python train.py --norm="layernorm" --attn_scale=0.125 --init_std_o=0.0 --init_std_down=0.0 --lr_mult_up=1.19 --lr_head=0.00573
MLP neurons of a small language model. Each row is named by its layer, matrix (up: input weights) and neuron, and shows model dimensions 80-271. Each number is 128 + 24 x the weight over its row's rms, rounded and kept within 0 to 255. Numbers have three digits each.
After each neuron's rows, "fires on" lists the tokens most often at its 100 highest values on Wikipedia text that the model never trained on.

L5.up1192:130114156098172139109079149151164126118163114109117098139127111152122116115130112110153121140105142126118125136130117153168123123099129132154091140143144166120184120116142159107086165144155123134166170122145112186099080127167134157104134118079130132184064141148119105136141148142117153129090179128149081096130091115153146138135126155113139155119102106167113120140135121116148125105111111133125155139110133148109159106145140136100139130161118120135090129118133127101083124101083168135085157086110153138130087102129122142121119176110133118094119137125127147172127099152151152135
fires on: " following", " \"", " most", "50", " this", " that"

L3.up602:116133154109117130139102140146118101099119133159161125114144118165102116146153112110126138097089120130132129135120109137162112106110158159151082111132123139110137117102073132144127129110139175099121143124146109081154135110129129127135161105065121109157110153186120111134105172173150135125121130091158109106111080125098131169138112130111125185132133140150121060141108212098126096114121187101115103119112137145137203120189156119069160112118112148106096097143110108125104129090117167133098142045113128128142102136133097154095114143123112111156126168124125097109089136133153139125
fires on: " =\n\n", " a", " \"", "-", " this"

L6.up1440:098103135148121138106144128118116125122139128113107127128134150138097106108119137130107098108123126114106134101149117140130152135118114135115121163113121095108114163099103101127150184150097136105128206127126142109138126135135149149090127118112131132200072149120127097084106135104096123106090145119131133146123106133132146146106158129145137152141128097148131160138126122124106101150127113142179135142190146094137112163144103168129089133173116110130105128163114144125123135102108092126167140090119158097108105092139099079162092121080101171093129184139117144156089094153130136131
fires on: " and", " De", " de", " to", " by", " or"

L11.up1281:104117094149103130136125118117138143099120159129074117101108114121130114115162094131119148191181121156152124150150140124115159140122120062143129160151148162107148161138128112145121127151112097114122093132148101123150131118077123151157139154122094098124092133136113131113153100189113144122147135110140140061137132106146078133143115136093154107154117127153154115161146123106160152113106203155104138141146115153093114100087119153117142120093121163146130121153120082136106129133127134138142151143109129131119124163088151131114152115152134126078127159162144161121092142121137141119
fires on: ":", "–", " wrote", " him", " recorded"

L5.up998:073130114117172124156121106170137131102129172152138090111132125131095113118104099126154132115116162131160136135139122142097138106091153101126099170164128094107154108092147126126110160165128160126179126192144107087136129108135148133103160123136166132114114143108090074132070159117126161134130157127139132133155138174124132181133134160133173126136093108152121105131121170117126119121120138171126127131152069114120152146105106117114148108097112098136083130117105129128122110114146061143129123111117139106089155133114172156116090121134132139121121158135108130173140086151117122129
fires on: " /", "\n", ",", " |", " England"

L6.up123:149106151098127138149132111126144154138097131121099129111119115127121156132151128107123115173151127133131144148132140133143142117129105095133128142130134064137149133169124099172146151128111148105124088150122105141110118113107121146108105101126141123131147190086121133129125114150069146112151126108134105099083138080163135190126140134125101151153135111120148134162173110126146093118084127106114122142118124134082129135106121152081135128150100126115107124204142070179115131167154116126128160128060162100134094137112096104128143099146139138141163146138138199153125104155096159160
fires on: " of", "–", " for", " My", " ", ":"

L3.up642:123124129098159151118165107190112172149123109131126117064150114170086139111137134096105154166161140145165139181133116171137147073129142141094136107122134119124114107122132106132150183128133130124119120134130172096120131118167158115122187114094158103137090147135111117155077109112114120141088149120137103127145118132117140160126123126152103138144119126146151151171143132103148166157098106164133140178133087137069134113106092174133164117132113109133113140103078128168111145116123142136115143100132150119118143118100106127108112134118186145102136145134083137152133083150152169147
fires on: "′", "°", " on", " along", ":"

L11.up479:143111165133125166159119153154094083135143147156153151105112134120158145115126119103136111108115127134148133145128095115151120130101116131110110156141121103125193132138153130132121118127155166128166110123146099139134113117126129120112142121095139122147122115168111157124108107170123100064082120122114151161125104158132110123105094139144149098099164132135067124112167117163128081111108159136136130154121132114117163108134140144078160108129136151125133101146164114122130154111130098134143087132117116124105105123126136085153080126145134120067100141138091140143084142106123133088
fires on: " \"", " ", "-", " (", " (\""

L6.up1506:138127108064123162146138172149107143096116127142146106106097109127136119150148094137132117137146145145107143135150107101113105127083142142107141123124117131154130141124141147119147161157125127095125106172136126091105144124087147125113134126107120132141103151114109108167096126129130098156108129155112124132146099116148163139122123166106130137129115148137105121135173123153129130110134124161102111102158100106099135138110122145119136137093088124100132148127142150157127165135138134131096154148144125094084114133163104152079113135137142122173137115128142142154071102183120145194
fires on: " by", " of", " in"

L3.up837:122163168160124170106123110116112145115064104123118102109122127124139130089135104153126119120153155125144115158120128155103140122127106076136108135156124077076143201146127080175104117127135150122138133108128154088106106115127154169138152124089154148120106099214127142101158148170164110109151113146148114119143127145129104116105087112114139166173160094139099118152143129191092121159092097157125148122112142122082164127131147125103138110112101151143114148111149146164135160148143121146128116065111100114143112117108143124159126115139119156119140179124096103130104122124116142135
fires on: " them", " it", " works", " him", " ones", " boards"

L11.up1298:138129188101149167151130157129104109162140115120132127085156129132139119123113117142105123114162101107130117147156144123138112126072126125136160135137136130144192171141163104124120135134152142150121146132141150111120142109131125178141140120119177125162141172185085126115092157133152112076125162145101130117139117115141125129131112132144126088139152122145099160126115138150169122115104120141119121206114143134082124170174145112090115125164137131133079121179162150159159165114127118153146110119114166104098127117120151150144124160140077150076101149141120092121078119099128101118
fires on: " ", " (", "–"

L3.up450:115098123139160160137135133140169098134112107143084115111118123122145138123150123088130105140105144147124120138198096118102115159145119161123136154124087090091143157138127056147145134184119138127113116117169102136174145107103111131110109109138152129135163101153111173088160088132100129117103155119140176094111113140149050102158122131119094141159145104142146141135130131129137106138114155132138109138154107109145138111142125118095137142131149165120088104146131034158132143132151124170132148137127150124134104121128067105140156103092129122174119142180109153112080117125097157149
fires on: " a", "===", "–", "-", ":"

L3.up1487:115122116097113120113165098165113158110108140125144113160113116134075113141133124175128138130083147152141096119097105115101115127155157101105129163119111105111136132128136133144128142126120141060135137145138090101126109113148153150137095085134142127152089117104121067123093174093119117122113146133143086154136134133090141131151100133113145127118048099131156136117138130131146146142096116148116115148146100108107136154120056157131124138122092104131112132113108133096149124134127113115117135157135111123166129129173140151150115159163127146091098130143114118101128112181156160115
fires on: ":", " /", " since", " |"

L3.up1404:142100125121125117164151135170116136066106103125170086136158126152085165155166112121092147152174110140125111139140163152156135140107143119108135134118134108137118159132115117128106136125143131090106159157111132104151148106130141138122130114108159131123126148108125123116122149148129103150145121091151077066111073090138169150131130136097130131149117137125124122116133123111136120123137137145107100155144119134115163152116120167113104109160133140142161149135111167126123136134116112149087168124137128083107134193140144091115111095137099120171092128122135160152119070188180133109
fires on: " of", " New", " Human", " Real", " Ben", " Big"

L3.up1005:148111094080144143133165091158125070097098178146149136133139125156088146113131124104140143100149082171095166140145156163159147115092119076103166120150142079090123155109145130128148117164154138064140103146137111110132167112105136129132135135153130132156105119151102106089156115146147157145134162118102132127116110067123127139139084104160156103101141139172100140135149105102105135142106149111120096108125085154143169124162096136121144090125109165135134115137150135092112119143122128173119150124113127126153135112111165127175096125116111084101105136170116115105110125098127120144
fires on: ".", ":", "-", ";"

L3.up1032:098124140165135137090105130119132088108138131173118119096109111124089085098117106130120112125155173144177102159132136151126138105139128170114077093138090124103105147115107130163141141150068129118113122144126182105167128112134116151111160156114123157188096131169117128114146129123133128131123108144142096100143129160110152165135116084164143153166165149136105113204126166138145144123141141170122112172121129122088176116152107143110173113155131128158119138138117154173157161163139191102105133109119114091151100104128127118126117120087145120093171168125110109119086144121168150133
fires on: " it", " It", " him", " them"

L3.up1132:155152153114148137124134111122126088066108135128126150122117155136102094132193080150092092125148149139107147112119131154136117106141120153122099133133108123137099140058129143111155140132130138085147151126126122075129110103114147128121105172109133133138133116110127141135078180122085139149121124138124142103138157130127129121147144143114147172122104154123087128184157145159140150129112114151118128106121105120141154131123155172133106150072078106153117136130141109138066127127168155139107123095112162119106124157143142135111116092083114102164165136126112107130145137167116150137
fires on: "'s", "th", " by", " final", " winning", " won"

L3.up1372:105080120142138113147114135171147114121123144164142130110136101143149114106145095142112121126155119146126131163116132126144123140168134143143136121116141099127148133126158122135133177158131140066127159138132120101126133107142142137089117141080149144115104136117106109129110125131134094146141138154149139140133109122142139131131096138105127153147122131159113147154157126125134132135158150161134127133166099115079137100126127153118134107145093137116113138152089139118092139146069130143094129138135128097117132113170124098117123109125113088170138145136173130162117083112109110116
fires on: " of", ":", " at", " to", "°"

L3.up224:094111111120141121154146098160123107117143114126134130123111159153100112100134115102131117134120132132134143165121182114156154144116169095105160106119117129134144156150106076147116151167125149119106126153156135101133134103151136129129118102128155131162126159137103114125150111125137127125125161134121117157138070128119094188103103127147150121174134134148137136142142137142142117163154115168138146115172129105101145154174101144111157104195130126139121134163100123121148133126114164096099145103105155120087081133117055129146097106132167107172096139129102169115093074148144158156
fires on: ":", "\n\n", " =\n\n", "-", "°", ")\n\n"

L3.up1070:146104105094140114130147107140109082099133186120137139136133146127162138118136135087143125115157139125114152131149144162159164116096142074096162124150092127091144137104127128141084135155220128119115110153148163144164151120122124132122187119107123138103088162151114126105094101164127138115128128133094155128154124099122100132109122120110161151100108160147070128111130124092125102137129136126103097150115096097129125121128101124124128134138140165108138138136093143116113136090072115128134132081123130133122094124149157145144101127146122140095131155154107118109063151151113092150
fires on: ".", ".,", ")", "-"

L5.up373:114132124148088178142108124133123117100112118150169122104147115145110134136140093084073093124099135124130090126194151126125113159115125186138122142113111130092146161089102099094172125132135126096167155120157125126131084101144115165080105093127119186163129119138123126149091135124101118147118182105154134126083103158108133174137137187123103150158130133143157151110119117095121107127125176119160122134178122105137174153182120121149160118105136144163125130137147159119125100152105109124138125090114118095113125107156107083148089106124099159126124121139091149143091124118145048133
fires on: " Z", " and", " A", " C", " by", " a"

L3.up1173:123123101131135148138135127132165102071076133156147159110152103129119165146157148085103142109130121176123150098144115147113113110083148113088133180141064076123118107115098126143120112149143103070155125158143111097147125120134144145115148105135163159145109107150119108112145123119160150137138128117152127120132115082124110117127099129190165118108106141139082089157190129115108153137118140079078092087153118094113164116131163125133149094108118145123135114155109134138104113160141111161096148099142155122136107156127159090152119140129106105173125136161145137113149121122172083145
fires on: ":", "-", ";\n", "):", " |", "})\n"

L3.up158:120077141120142154161126123137150123129164121140137144112135121159072141103149154128114102159150145151120099206112122122112149130119150132127111152136128132118130120130090108120130156152115149134121080169126172130096097117167082072118140125106130090120118114115107122142111105114104121146109095138170141120146089124169119150121128103134126154162143118143141124123124109096094163143129114153140168164183108118109135113122095143112182133171140117089096118189145127126119113129086058094069135143159158095143113131135103121124109118119134093125117115144080126150133164128116099123
fires on: "′", "°", ":"

L11.up748:134118135115093105127126107130135112124157124154126093109116100151116134099118113105114123139121102113124110112135121131148122148126173123130117172157106122140176129124148116153111129109142141102156138143139149126167109126106141129071128056119106160173102118140126136127121154126120136120105113128108170140119133105157117097108119178127151163116144143131075102189163110108156135114109151175130101153127136116113134118173087120084133113134094124136141140141135134125144101124113108118114120133112151114106095115142125094181113145059147124121083180123122172131108071125143126137
fires on: " \"", "—", "-"

L3.up436:137113145074146139116116096154133119152170162103130080126115150143135123121137131114122139172105114115134137149103168161158073138144114116127087109170175130094120122107095135140073165134176116110143155128138151172149127118152137132093146120134144150137099134136126119081115179149130155165119142119133088141139096128137166119134167111141129183114098095149121092165135107112125098132144132075102124126167156154151186110161099182136129111134109149158109146140126114115120116101147178131129159104113152128114142161140140153118082131145126165144119135129096142178135126154138157127
fires on: " this", " that", " same", " This", " That"

L3.up1467:143158092127100134184161124198134137106105142107131123130096128129128120142179146121101137166107153126094131110092127156147134127139136092135113144110126126137136156166077140123106150130104124125165113173154126115117106112111135162131111109093122114126062132077099154122041143084131117103132152100140115102123132090113090121132131173133139121124088115161133126118138092144135094118097128120140150111147077093116124145135084123132121146095117100122123123118113139132098141150136112125142160140134150127128135158143123125125127106140115134121144161129084128137170128205129097185
fires on: " |", "-", " of", ":"

L3.up489:113135126122135121117142135146138121161137146091139109108156111131110147119135153108114145168135107122136119127103171111101158117112142131113147122170142124121146085144104102120096163142180143126164132159135165081122086113124140116120169098100170065144125156138115160128140150126099117121103141105145105160139087134147119170117142123139139208126142126123150074153142125117136125149133091169120119115154108105150122121139125132123180127139139159098092149158084076125127128088082094132089133099137130141089096149168103146057109089086178136161096135154107158146096115147144133137
fires on: "′", "°", "\n\n", " =\n\n", ")\n\n"

L5.up92:121146163089127162117141144139144133146130158168108132085130124126113169124123149130086130096110147133164133180176119115152117151103129135100133158106102096145159145105132121168136121124148123154123148108144147149090122126166146138063104140100146142172098139146114085105104147137127152087072179110122113136113088124169140132096118164148141130156121096117122120163118122096124122115157119106133146153156130089119142175155165171114165089135139105139109120118095134128118149127101141140160165083147205114135085116133102163112104150090136145095112138110109113104114137144165067122
fires on: " that", ":", " at", " from", " in", " \""